config.toml
num_hidden_layers = 15
head_dim = 96
hidden_act = "reglu"
attn_scale = 0.102
tie_word_embeddings = true
learning_rate = 0.0103
lr_mult_up = 0.693
MLP neurons of a small language model. Each row is named by its layer, matrix (down: output weights) and neuron, and shows model dimensions 0-191. Each number is 128 + 24 x the weight over its row's rms, rounded and kept within 0 to 255. Numbers have three digits each. A neuron's up and down rows have the sign that makes its largest values positive.
After each neuron's rows, "fires before" lists the tokens most often just after its 100 highest values on Wikipedia text that the model never trained on.

L10.down330:121157100130168149152087101128115158148139118088132124162129126155104105109127137127147113135122094138147120156108163091130100126131091106135125126133126162147127112140149117105132135137085141097092140142102122171114150119129095106180061126154101144147129151166083129077172123116089156125114166168114125098125119134122102150124117146090156144079121117160117135120124107150148119116144109133139110110090136127178127144128142107123148150139127165180071163147103120129115145097115103125113108124166152079145120114194132106119129144119182142137139157126155136119079100176108132148
fires before: "ed", "ation", "es", "ing", "u", "ional"

L4.down190:135131131110133091099103127113151147157143150157119128142129117124156130148119110173088108109131051109153147127098070115129149131133108157135122129177091095103150148123140143113081122154163117088115137129109126160136142142119110061153130155126141112142147066132146110111101178092119099137113113159110141127132121162181172126114139130102090124139095138127080139138124108084189142136136122149105155123109127138105140124142127116126166133129127139131118143187100130177116089096090114145139142138165116132152089141118136139112123154144127146129146171146159059139120128122126126128
fires before: " /", " the", "ed", "ia", ":", "ian"

L8.down354:152152151126132156131131119154128146098161096133098129127105134152144093125109087138152149081179126147131122140133096159109126163141121107138116136118120154138125125093134102140110098171127170157107103100122140141104124130134096124142117069135095115097123128125164149174134093120075114104085110092177108135136085129127159093105177114101143136115150101116114147148127151096117102120165128166105164119155141125159124099116195130100162134174136122169093133106136114136131123127147127166135157120163150132130073126131097099084098116149114135119140152111142192135139105143105148108
fires before: " was", " is", " has", " can"

L12.down49:111119111147147098192161140121133116142116060115120153153119116118150134100078123126088135114125113108082084088075135088097101169093140175119143100132145147107150158170116099164110149123125134168175129132121136148095130113073126152140156161139119124161124130093153149124178135132128148134139134111124088149155131095116144127103172135097120105139153117127140152103167117168142117129066110120108153114149151151137153127126118149100150146186133150137125148137128150138144167107142101111114131102091132125119138113133118126142087122106155148132137130090149139154135133084092105107
fires before: "oc", "wn", "on", "ubl", "ince", "and"

L6.down281:113129088154134122133140137114123148119088142153129110146116164127128116113129112103162150153111146168163120140169125126160122159163139165127111133136073091139066127130114135162139093149123097128146091160128155121126127181115151136159119139164143156079142144075089109163111145119155142102127129132111147138097081156170118155080092127114129133070139125135127151123131076137133138175107129147119123069157123116112156083134167118149147115122139106108135097121133082143122120091113145114101149103133126105155128107144139150122147126115162109147100151154151123100181141101107149086
fires before: "er", "ial", "ation", "iet", "cess"

L9.down18:164150115133125124147159144112180119140103121133108180139135148120080118158112138138136115095167143132115163098174097088131142117099185115132091125125090082145099134114127156113128158135139130168133128143131141170117128152143129180086137122116138161139158113099108173161107100144151155130104177125098074123121123105138159159140129114149098104116164150113120108106174147111143121087088110115132103125154121132139138130087133130126134138120076140122128079130119135156140117124092113124094129100113144131143107079153118118122137078142180120061163134148116116123125129137159110156
fires before: ":", " |", "ulation", "i", "ity"

L8.down380:141099142112123121112125176173146113141103131136100129111095137123139160109168160121129147114118100153093083126122119161105126117145081145158152118086137110106120111144134137104147113121120088132106124081105154163169103163086114121119159140178115118126153145148196155126102169114081087132141097128125136104149110129122093139121162135120101080118148139151073143123132122109125165122129134152132094147106137147094176094153115165109116113118141113145130175162153145142114146117177101189148124136137093103127161144136130084130136133123118129105176133108159106120147130142126099096
fires before: "0", "6", "7", "3", "9", "5"

L4.down152:131123112105133136140172177141148117133137093158124095158127130123116150106132103126118197111088106140108138119110101108117128161086112113098131104170085152090172104097121135118103111143114105119148110122151133129111122119121099166160121126137115147133110138151096116138108118116145111123158121108123147114100168114123118133112119078143063124135083101142171096172150110153122112138150091141108166148112115137141152147111154080121116086119160108121149163165127163147191156129134108112169118136125125146158144111197158153147169154160118077096128148123114107147137136117108112127
fires before: "ed", "er", "ty", "ing", "s", "t"

L12.down13:153114141100169125135136120167123155097163144164103097155147128076084149111110152132132163111124093100147084119135157088090109116097118139138157107121092082103096103159128094110142167136106205098100150132131140124068152134106119127102105137144131107099123092131125148157125098147136183116112130117106130091165136116111156140130110171132110098160114111130135103123129171101122150131154156142091133092119111177134149105141124123119133161117170122142141116099107155081179138132135126121154117137122132101148141132140109164151134116117113161170133129115128118145133136142152127188
fires before: "ed", "en", "ely", "es", "ied", "s"

L9.down278:161113173127122117203142133102139142133138140051108068108090144090130176159133114089154134126141111167161148119099137119130103124130123118153148112138161096148140139160123073101121108121126153112153095126134145173156099133140115103112121127125102131143129160168123092151136167123137107135117142154106153166084151107107154131133139107154130130151110111151120153115096152116142130112152095111116117150149084122110106145143115161145118108098135112108141117118104143167158105113087085132151195088133155163134129128098115114154122162113101116120114143132104150101113174110099106126
fires before: ":", "=", " (", "ed", " "

L9.down376:131154095132160154125160120148123096117127127091152098154145132145113076134143077118137098162074096076118141143149101137097149149125127117149119122137144140096115156144103114126165153170110110076151081121120133089162122138086093082169153121135121116085129158149156155112116133103109159103137102148152158138125139145107099154155143141126084080140160125103119114092130130108092140144152146137117149102146157125152094094133130129127149078138130126138142153143128149154125137097123164106165132138129141154119174103168143136140169137095143078119149104125088091119143116139134167126
fires before: "ed", "s", "es", "ing"

L7.down188:134120135113151124100090091084118148148137150119103116140133132121124129166113141122105120159110136128149126127148091139159112105114147083168131126158160097105142148166117106128116116153138138115145100087134156129099148150140151133102133126131140117094125121166079165091123118118161140095165152115144121118069146092095135101119139132126101111135138125127112135070126146124136085116099116137191121183153111129120108162089153137148121160157138175140161144156144128109161159126124096134127152110127137099152134086133055116081144142133126153085144127142115103169132177144106121184
fires before: "ed", "e", "es", " as", " in"

L12.down30:123074116112149140140129172163157140114118136111123112172144118150095116127132109104094109143117145127115171135149112109128141128097136132115126116139181124138121087162137138133111083133126135167129125087134104103110081096126128109140152118150138139127135146145213082117122113141117086138133139131107122119066137124109156148143132166149096117147130102168105123118138116118148128123130136146123145108119116094143130140131163144115183058120138121136140080171109138106126130124121097111130158123113185074110170123138121132151188150059141086129157119123149144150158154104108147135
fires before: "5", "4", "00", "3", "0"

L12.down375:132161108124153145116100083109136129131131132044101083151111160124107071155121133122141129135089152129136085167143164144159129124118116124135159121106157121147094123124131130112121098124090112125127135148149165116126137118133076104153113151149143140136116076170103103133136155110102120113165129118140123047114171118143085131172119100158112165096156118132155122126114142138157156090118131150108122146089172111106092128153131155131113148120122107143181089137124169124136117134137161070132140137131127139176137084156137131129117119139145147126122152136147147111101142101135140173
fires before: "ed", "s", "ing", "al", " that", "ific"

L9.down10:118083115144104139124115135124095128140124118120108060091104108127157106152131125124098116127121168123124093105167131104136119098142089167123137128173150106102118123104154102145116140160127137114096065149127126130118088126118136124132149156123123131147140134172121145168145098143146110138141119147133148112170168147135076122140154142114143158110110171110164085117136165081155104139139133137137079110123121128127102129152159091140127144096126145140132106136154137095177135133139131169133138153111119068086180108148134111115099126171127139111109126098186119121164179173093120156
fires before: "ent", "ed", "er", "ment", "e", "es"

L9.down162:133119108098127128127147129116140131111153141109126147110131148105198127133103120128136131118165132120118130108095091156138126141160139182081133135192099087133131133089158070109128095159162134083129134133118127134127130139145139123083141148115127130115149126145149110132098152082146152139091111138127138122128097085144117150091118083138160143156093110173122150124125113164129119125136140122141140104141139136162145074125096169119181109139164086075138125088133135155137096134111154099096114138142151120134143143158124183124112142079111076096101134138136121120086160133137161163
fires before: "/", "A", "ite", "w", "t", ":"

L8.down360:154116144113129132115102109123101136159113189086154168129145158134123150136111142117103162135149128141137152143153156175164128133088089166086159125063102096159120150118161104099126166152134181119159118177130143146110140136101147150144133094136122127143083133143123077136156108116119131137153144117135146124100104097132057142139116082126116125091126141159147137101124097113137132148123091115147137124140099107136108121104155112107125127167154129171113137137175150082096122089101144131123109140141123101092120125144108155088117108112154125123110138119172144114072118138132151159
fires before: "act", "ac", "ess", "in", "is", "im"

L4.down353:135096084182137133109139150160100150148162148136155128157115161111114134164117106144112160121140155104092146143146091136107086108140151122109075116104111122136138110099139137157152158151072137134102094159128121117121079149121136121147106099129102121147084150156096201132132152138134164132158150110165139105131150089090105096107100137116162157163155110123120116146151117147128072115129175165130113080119118131123109121065142122141121112145123109132125145142128135137087136139126150116159085141122115149117153096138156128121124140123094131103107173121146138149074138144108167145
fires before: "er", "ed", "ing", "umb"

L4.down267:139191086121106118112115098117089115119160135125106152132121097120111175165126113135128203108094129149136124139108137158113122104117129075083155136107125125151119083122140153122141158134114127137087105165142145107125115212149130118141114166139136147075144153151128105134138112122111116177107148098141151145172112114139140137141085152108107096135154120128134179096113099128136123129091184110122138139117154089126151132122145133164159110131120166119148115147125145076142139129155133121109151109090112140139164100115142164161126137104099100140112078089126109149142127120137098118
fires before: "ab", "ong", "ate", "ated", "um"

L4.down106:129155162136193139137118106107137139126179128137128140113103146100140115140089159134123117122146158110125119135151091107164102177141103106158120111105156148119123106169141127105147146113120130098131154118132117141118097099080132099171136092126128094104082121100131123095163106082115164127178137143139173105159109113099079135107144141164124144127142096147143124094160154142126123133134120149146134100094095146133123154136146113122117095141153150169133160144113151069147124117109131077145123113114122133150140089138106103109113160132101134086163162115126119121062163182144160118
fires before: "ch", "ts", "b", "ution", "ct", "th"

L12.down341:118146104158118130123114084140080138170135105172138085151161105144147106146104112123146105144106080108114159156129107151141123144151147143153121150124139118119112127143119109151119179145132163159132115149077118156146141102148104144146102176175123112145124113126145148118125135107116111169176131138107134141123136144133137140181144137108149103166132135126144137138155123088147135100069106143115143104069120108102080150111110063157105138103134152110094111093138138122116104107114205102119127121139150127139123106122149123094118169078134109107139086158113138120076145141145135144
fires before: "ated", "ate", "y", "ed"

L12.down100:123104096122145125126107121136118128118150115114133143123125140118139131097163130118056116194119130126116129134101135106138114118175141128163128145140146133136146138134191160090144107149161068106108115160132142156141139153104106098137180124122124137150157135133129103154144123144174121100133126168104115146152123136140103135135103109122133134099175180166133151103120075093108121090170129107096134175108149097094175104126162104168112133143130143090202118122125119123090111104130133156131149130163132104104088114097151119115122112090098096143162102131153108118097135137116104116
fires before: "or", "ent", "our", "ion", "ive"

L9.down126:133101152124090157120107159108124145158099149081138113144166105125159117092154120130099139135096142150080115129092099140127150100141141100113155123159104147156116135111169113137112133098164146120138151174115179096141111118133089096118146130141101116129124098155142131114139141171113103128174111126113188127069134148125157133139161098151114134130144092127127149149099127152166138098129093123132115133156159136137151107130116137156162100088127108062141105118130120109097110094124188082134108104155134149133157082124118132131152120085147113140108122142104125144196130112156142158
fires before: "duc", "b", "fess", "t", "p", "per"

L8.down296:155119083098147162124117131117124135108117095099121149166130118124099156142149083132143143107164129110102102127124122117112145036133124160135144173145087101121144145126163130114133094091139146118111140148143134147119125115141149105132144098150181170110140149132119167122138115146132131144154119091132174150056100136118099091126156158138166126099102122154117158122135109111120103117152129152151097146114132162119143127144142071120107111142106109137148165158113133105138117097088134111123107124131078137133130142110136107157132186163127128151119142108102137156162065143104141183
fires before: "il", "ys", "ot", "r", "ase"

L9.down349:140167168095132107109113103149156159142130129178127126134114099122148162145140130100077123100090092128141149115150099128175113113126095153088122128171116163142110148130108095169132136114091100142112124131065128073164122140148117165067098129119141152181159161150151151141122126148122104137089118081130117116156119082135158086104111147111109150138129097113148120124084140159154124141130126144155101189101133150152134127103184136115136113124128113156139112104094097143163153120090088140145137120093131140132113146139112119130134124172135134133132148117128143112156112139148096147
fires before: "ia", " States", "es", "id", "ary", "ae"

L12.down105:136093183153112101112108110128159127137169123140137103131135142162120143146136115121097120092133141131129151145114128119205166065139110117150106140141183149142099126160149125171123147139154106155094127167115097083120095148099140118128131113119113137141146116115111106086123104155158087112134147106160087168175115111141142120117069108122107138158107161128093108114110150114180152133163084157168118125110129121122140198147167097160127119125145131163090107098081133124124123107131097166113146125138125138148124115118121143139128128125123160102106124078117146125132133109108109116
fires before: "1", "0", "4", "2", "-", "6"

L4.down33:118116160076115129127145134093152117100095142156172115146139139140160101148140147138100103160152088136081137137129085145077087117152129098162138123122119109116168130106140120089125135120154142131124157113078122139109142134151089104112126124122085076166153101122152105085135151133167110116139138133151120142088168152113145134135089113117098113125090143150111126149152112118126119099136116145142157132140078116156117176138135161167119180103176138100131103158069117170088135113111142134138113159123154125146110132132154119150122087084128144168125147132148134124163125158104123163
fires before: "in", "ers", "ing", ":", "s", "an"

L10.down203:127104110138101136135129085130163147157118155144135129142094162104144107151156073125150092164120150132128149148118097129125106107100172140099130126124123159135152179100143089121107093079173116112127163133121162092115124096160121105145165135121115135113132153126100100121130116117160142140117139074100120122110126086122110116125124120157108119147136134092139149118112119134126130148128099124136121102152139133179080117145127193127138136160133143132075126147103115100115143178131191183125172117107156122187165130102115142124136151080151121158129116115097096130107170139109105114
fires before: "ess", "ar", "ist", "and", "ines"

L10.down250:150130138118127175161108112140146142122116108156108107142130123140119084094122079097128120158097083123133131117149081131171156154093162082137085119090131146118115130134121077184137116136166145157133099176131127126142134101139150114179119135138107142133114137171116105084152138129149148092149149140107134151127119138092139104123148125173087141134095120162140140111119125118165106106167121111159121131102117110156137131073135136152086137142137157114135110111164117100116130093139167105163148117117169155158138100109133135095107139129102170164152139065132105116084135167125127122
fires before: " the", " them", " which", " his", "ich", " K"

L3.down357:143137140124107151150110075179131149132160113151144117190135141107146105129113128121129110094155098129107135081118109138159096123158094125125115144169153127114085155168105123121171110115161123164140144134129162107083136103124166109128146134130106104070101140140091132104157106111121147103111106134117117126105086104130129112119107116147129145129150141129131111117074114144113131148137096187125115126122111130099122152122111103140156124129162093116121129138105154150124163122107107180135134172126111136167145156070131147147175163122107106149119124113152207133148099078170134122
fires before: "-", "\n", " (", "+", "2", " Be"

L3.down315:146159111116161099120096180154107133160092118141131141109168088157138132086116139117111175124154054106114108133145112136122122102138105121118104098110143136121136084154135143116140143131108113115137112112132113123150109127095133110099144135120116131169104127152158188142081121132126131153150115130104124118123145110149105153135151127142116122132124158122120151106148116141137153093140131115109133130133141119066140131153097144114107151181147065095092120166121164134123069159115100158182087169137126170089138092149121164133140159127161123116126091137148095164172135090143106134
fires before: "|", "\n", "-", " and"

L8.down357:130125102085145179154094124131141094113125087190117135115072091155134114150145125088090162128142122113139152138115142115117155153145115139094132162125135128110105072105123134160147200119137114157131150152124129126135128125081127084120108091137113112169120125138136155134130153157130113123120131081143146083117136129135115123152147100117109149155152114105171154126131097153101122081108160096102145123139157152124092141093109136091150153097160119124118152137108140127092170130150089160163117132111097107162132135167117129191157122141138170107139123097121105115106134122146098156
fires before: "9", "5", "3", "w", "8", "1"

L3.down203:161178094148085115163124121109146069112151124079142100158165119155113115108141092154133136170098117127128096153081162158140117133112141137133175118102121125089087126136172095115107112110140132097163119124135104123177139130136138142116134118133144142169146114126162110121101135150128128137096154149114144137103144094089107163105158114155128089116125101150139131159088157179091078147116129150125098108133114123113146167136110105115122136179107180119133090135149147125114139141107141119136142179092146121128148130106117114151139086079123123101160128134106125143110147185143127142
fires before: "ice", "ed", "ices", "ing", "es"

L12.down311:162096164127112181135118105119103159120129140114121154109140135141153113125097101164123153135151150125139133137166172122128128113107145136145107101151163140150108117164118130133141141158139145149158105198114141082128127121114134145113117104092103118164157133126136132174101125143072080145104094110103100131112168079146131108092078112111100124142117132114146119146111143126132116121151119116145116132140146077150100166155137105153123165152152121138112166106123133088123114107136135172105113088066134139158104103143160144088146182128109157090139130111077136164144147098129094113
fires before: "ical", "ic", "ist", "ess", "is"

L9.down181:128170142130140115144131095102140137158155133127137128126153097092118127111127126134145122117111113137152124145110136104143109132170143134120112139184116134131144097135114107155131156169082105151149190115133152093098096149134146151135141173159108134063126156115085112157114165123116138106145107058098159142124125121132127201092100144112116117100104092105138146104105116168136085113104155130126147112139144135162130118107152133141136121128109130159136154096128102137149106104108163112072140124139099147109151127119170111132150179144111092148065139147074118139156143129117130087
fires before: "ation", "al", "ations", "ate", "ated", "a"

L4.down63:118116136131125113086112127160110155177130129144175116135095154143094106109141109124104145115127108120093157183140109150142128177146161122130120145122116174128132138170121120111118099141107108155145155133127104130105147129116124094115106128096188132102132106147123103107115105152119139134141152150102165144067155132093144138142124113106134119107105135124100131118137091158128100134160082105147133137082118133187122066098106143093128125146135070161143140148114129099107113164129128126151096186127198116104135129162133110106147163093097159119184140117112133151143123127161141115
fires before: "5", "4", "7", "6", "3", "0"

L4.down223:136141148161133109122136120144156102128119073100114114127102130174123140094133117128099164118128118076120104115122141129107125126137133102119188132128095127172138127149146107138105100157098098162107127075163130137168107145123145116094137096141119124130161142133152135152140111145136147106087150115125121087177125088098101117139161128142109120120107147176127100127144166168081091087084124153171123133138158136200143088103134133142117121099147145155096165132130091111140147114119094111150173151138097140135125125098100157092127095146176146113134099169145130137146109150150143120
fires before: " as", "ed", ",", "ice", " a", ":"

L10.down171:154134114083119129121109097113127103140115091126154139101123090149127124113171132136175099090133129116146160125127078149074148158159137151122130101167150158151144139124107151170104156159121149148115154158098124120105137123138077146148150151142150109099131113175121136185117132098103119101090163118120125140151146122119153085150093125122100154157149140148137096091130137151117145139132075112167132154151143120136111105106114126165129119112064112131119131143125127154159116120131113148093152141145131111065139097138090153121121105143079161102127151104161103138159119089180117117
fires before: "y", "ic", "ical", "em", "er", "om"

L12.down131:176139142109125134134108144178125083154119132074097130108131152090143158169133111124107153098154083101112124142131111139102094114144142144149109191097122148090143104118119175154118106139133177160156117151125141095094140134106107151120136123138148121141174143119102095123117131130074163102175086148104088101101143157092139136125178127138129130143113120133144130129157167117093130156141118121128150117168130147127113142137100147098089100126151128103130137131157108146121081143161109143111150121109060160079104149101149159150139135094129156116120131135156142110114092122152122122
fires before: "om", "ic", "ics", "y", "on", "ical"

L9.down128:130129130087161133143128113137159126138140122130125153129127116132192131069160153132098089190110087130181123158130177118166112113114154164157121078114133151151138150124121102146113143108124125122136101099115152141098106113116103141121160136146138126168119108114152131130153167086138125070105153135181099090098159133093135112165125120162132093155150137115120122114135127114127159147121098104108110174176137115132140116133099166162085140128128107111072126107108131157144129097116115126074111115130120115113127158179120110106177150088121121117124109137100118136142121146124166142
fires before: "==", "ed", ":", "s", "ions", "man"

L12.down260:118126139128138139118125176150136097136121106022108125136141161103113106125130109138195153141177113145132108095121141145106122110141123135079130142137135119108111089111135162098116111094124121111121137148124128080123131137109139110103117137156115147142107153109108140123150099130138086134116084136121157145122093107085134178154152119150153167157168112079123135168117134179165137100113140116134107116143108151188149138096115117076126123131111139132132114157166115147110108109160148142165124127162118198121127115152123113097098121125130096155153150109155130132133151147114136089
fires before: "duc", "cess", "duction", "gram", "per", "duct"

L3.down296:115147147144122143120119188096111097118141098088130104144118127118142159091125129126110154142176139090115146113156110117122117140145159132088140102129151142079160124130170107086168121133124141131101125132133196129113182153126151134088138171109148138115132157145074127068143129090135175148130091147057126121158134110148156084117114134111116127121108122123138085132097111155144116104118136146106135126155119127130104113140134095082141145104137151125132099188139127124123147122158148089114111137109126130101148107133162114171133128119165135103079125177136123122110176156133107141
fires before: "t", "ital", "ac", "p", "ter", "e"

L7.down337:102139139090128172154104096119122109123120113115095120123121134147112119067143144138162139175133096147139133142110107142122102128097126158112134126093137143086135184081174159127116159175095142092116126116116096116139109131141097138134167173106116127143077128154111148134136146141166145175118071121103104150141192112126113121132126165148119106182135140116149112111114134151121108115141127123163099147126167089101108154147125154160112073110140109144126099128096130120124119061104149120121146097130089119132176120163148137131173111112121123141149103146112149161152148132122112139
fires before: "ed", "ion", "ing", "ive", " to", "in"

L4.down88:150132117129146110107089133137138137144104135145108126115149110117122120168089100159140098113159153120141119136120076080137154146109106131154128100130105117150164120145180183144146102128134123107111132153071130138126162126119164121134090141143106131127099151141113140121130138113161160119129149129130098105089130142171126108157154137181129126085124204137095155137113132098118151111105110145040107162153177142131116114136091128123081163129149083161129130166135134140107136108125149118104136105126130108125128138115100119146140132163094145166163112159100102160117074105130103123
fires before: "il", " /", "ot", "ys", "ase", "r"

L8.down367:125117121159167135117147168138153130132139139107106086138101080087093103151139110109094127120158131088113135146155130119115104111133082103120123111131169150100084129096152152140168089127114144119086123107142107177112124077105161067116103123160153136069111131123156119157134152069163167109134154141147142106125138119117119106172136138107110111143163113146096125144188101169120124136131136088125132157173157143130118138115106141141117096114185111112102169126128157127128064130151121135147138128151111114148118122125143132131111180123143140106120130151099143136163136144124134149
fires before: "ro", "way", " V", "port", "s", ","

L10.down176:141114124146126077182135081138099154123141162113064110146152133110105168127117153096180120152107125139157129132167131151123123157132131147149080142122076116140147072100111132098104123162125130097122139129109128141132134120132109071177127141152072145128130116129136132100157126129127126072163131134121168099085165109104135149100137094144130150121106082130165133081124167186139148109139116105116123168113134107133097168118173148127151111126121184107153120123111080164133125121143125112135130130122135114107147114155144109074145130104136134139136117145146130155113125146141156123
fires before: " ", ":", " 4", " C"

L8.down352:103107120140133130139103117120133132115152148124090104131129107152099139096146124108046157115134151128131126136143148134134133144166123106132088104141135092097100098156142116131145071131093120090133135143153124148137120154127115108122102114152138112141101154183081141132125147119134172173133132129110183106115163116107162184094130109136144153148171135090156160117103102170120073130134169132125143138099099148110139141159173151165098136154147137135108095092115130085125088157132108150137112175155100074115161099128140167121116140124137110105138142106160113121119120096131158127
fires before: "ro", "way", "ed", "ster"

L9.down65:123113138119135139114141165132138179089136094172090148135151120139149128113135104182160130148127141071152114128106112147151138116072121140128115135122101144089137105138148107149115181104157124116122129159172099172102119130111133140113157110082118157172115133124131133144131098139115150127128143137174095104104116149138153176144109101169127101111087137072069128113129071145039155118123167138113145117107089132139156113108159133107165114123140143151106136101141133123107111092131124141123165108121114136156114149138128134107116120111128140126131123172124144106110108154170127163
fires before: " U", " United", "le", "-", "00", "+"

L12.down327:101140124129112141110111145092117132137069123073166101097110114155123127124174124161192138152135177132138100131134157154112119146137113164080127133092179128137132134120137103141115147119169090095124119133134158147112136165129128115158075124130154102128153150185141098183100141081097154126134122176107140109141136153122119109114110149105102099119117161167068101083123137148122096130160077186110080142100141116111111130127141173117133134144147097119154092162116168130122132126125117116133125134119108167131131126120099130126109143141132144122132138104127148151116087122121141142
fires before: "ed", "ing", "ment", "ers", "er", " the"

L8.down132:094131117140111135122122127133178162147129161131093111128089103130131173126129105096119142094171174127151157141121114149123104143113100136122126102081136116084110172131132101125102154133102124138150124127120122149122143164098109137182151097132158146121140104129096102128081167093141129121106151142111118105128149114104103093137110159146135141113147171119095162130122149080112128139141151102126158152102104148138153116135140159100112157105155160122109119114132114076117144200094176137115131137106113065143074189105165110131119105133122128104124171141123161128171145115141133145
fires before: "elf", "act", "is", "im", "ess"

L10.down137:091159137134145111193123088100095132124137115076109107148102110146126112133152156139117141132130133118087168142145176164123116143161146105125149081159141129116140174204106155138091103095111127149131121141086131139167131134151089132132129142094118119159161150135150090108141135139182135114120120154111128152101092111107145116163122074110123134136084137157145136142133132132159103135112104152135131083093142109126146092133110148116114097071157120114127129126096101169100141130132155152165145105104124158116128103123147125130137085111121095145117143127188135114140175124103126116
fires before: "ion", "ed", "ions", "duc", "or"

L12.down349:118147122142134096095129129129135131157103091056113148191117147088091135085124097150145144128130146116124112148136109120131136106130147115123152129148146148140123119095122162138122099129113179117188101149158121136124134130128130166167113135159126140093131118127095178109123129115105102126155126126095096111095118117157140120117119105149094169166098097142160087145108161145154140121104110095139078127103149120138161106150133164114172081153117125131167165154117132139130155084112107103135144137169153143093111085132119128117129104132102134118153094122203130133113126168117154159
fires before: "ation", "ative", "a", "ity", "y", "ic"

L7.down241:143146116117140050103115129104095104130117102148134110137124187149142134149126129112106130133106147113127144154132099144108136118142152173082109117092175133169143114076142147131126137164085139125122095129137145125115163098152126128178122117146139096093154143158173127121154139113153162121172172159116099136115171107103117107158112153157102140150142120150121118097101120158110131087117108135165074139132169148115123198124121148114081057134125109151120121136127151123118100148108098129113121086135121114133105113141117139162093171107119116127167128131155112143137113117105108133
fires before: "6", "8", "7", "2", "3", "4"

L8.down104:106158141144130111161097134099145132116089138118140093099139141104168107132082131058128141137115127139137128158086154105135135091119099157119122139158143162158134132059135171166110125131163139108136165126140096121115133132130129131122159159128117129132153133157107134090176132147166114084119165124128154131135117128135113184143157107136125117133137143108141164114114078117142130122071141107147159134149075101162137140116126103161143131075158158097120103115106122123141113087112106134069110135113098147142090175167121103132120156136091117126148104171138162118114161134148118132
fires before: "f", "th", "o", "in", "us", "ious"

L8.down292:103100109158093140102148147120114126142083137124132106106149145109150151128114145133090131141143112097097143129121094184165097145171113127127105115147098135140108137139141123124158124122120126156064153151137118133089124168157154107150159093132154110113106136095105129136151135108096117147096181121112131085159142141127117167100103141138130164154140191140091118106144174149162148128128131132139105109139126122093117154119078140120146108124138062122142083131152154172121135122090126139150069124142154185142158112076117152113090146102141111144103141155110133117151106119109138144
fires before: "2", "ial", "y", " (", "iet"

L4.down42:164110158176137144158097155129127183156137153135130114103106057101138124093124113120157121155140124133110144123136082119079131144088097147124142076134133160095138119153127154084167142160145142135095130109102108084114104126124110116151041156120154111124139140150100167118151138117090123154161112172127130136122137107114144132132113151127135107116115087114084116122076116157103132166118163179090115169148150134141126115173146099139142097136130076147129114164138148115146153118125168128139111126110137142110150124146127137118095146102143128119131128129090150109151101127125138157
fires before: "T", ".", "p", "t", "pl", "z"

L9.down1:149148173117128156128117122151138126137128188087089137082151149094124117123140108080108126123104131102103163105146162124110160149155177146134103111150133132140127134133111096094141147136165122136111123112117104088151060145119071092132090118136119141159131107159086126144177131168138139137134122091146133123124155100120138134133126132121138085128145146080084148062152164113163119136137137114111123140122125153094104102127191148124095094082124159090161126128162117153095153113132145118175146097145148154115130136129168117150136112148137095128112121114137127127119114175130135120
fires before: "pt", "p", "por", "n"

L12.down333:096084112110151146124141151103167155092121115161180142127109167142135078184122133147151080116157137154128123118184120171170098145114129096124124174087119135136156109123110107104111156135124122165127082121111141172121107136138138100134133114129131143123111129127093140119084188082162171079074123145157100128137165135097143106150102134131119150126114150113096123126102182125130109136122150095162143131099130137087146114163164148140118105135139148163175144137106106135135116095116146110123139137103099129098142140117101097106085114118119131127130116124128121178119121138120117157
fires before: "′", "″", "8", "4", " m", "9"

L12.down296:118162115161139145132139130118117129136161133204122140134157106149120115160118132129090120124111142088116126130116094095148108159087167132120081135162159125164169101158116124114125130135093156131098150098130152120109130156149048160129122088164133151124101139109165130115104172117115136101150103172144113120092099110155174091129153126118089129135114117132093142146123094124102115117088160129129096148111120152102131128155109134115138107078122160140121095179134142133140116111157107140171148153158098153125112080142126131112090128142147153103147142109138114154163153121100078122
fires before: "3", "9", "0", "4", "5"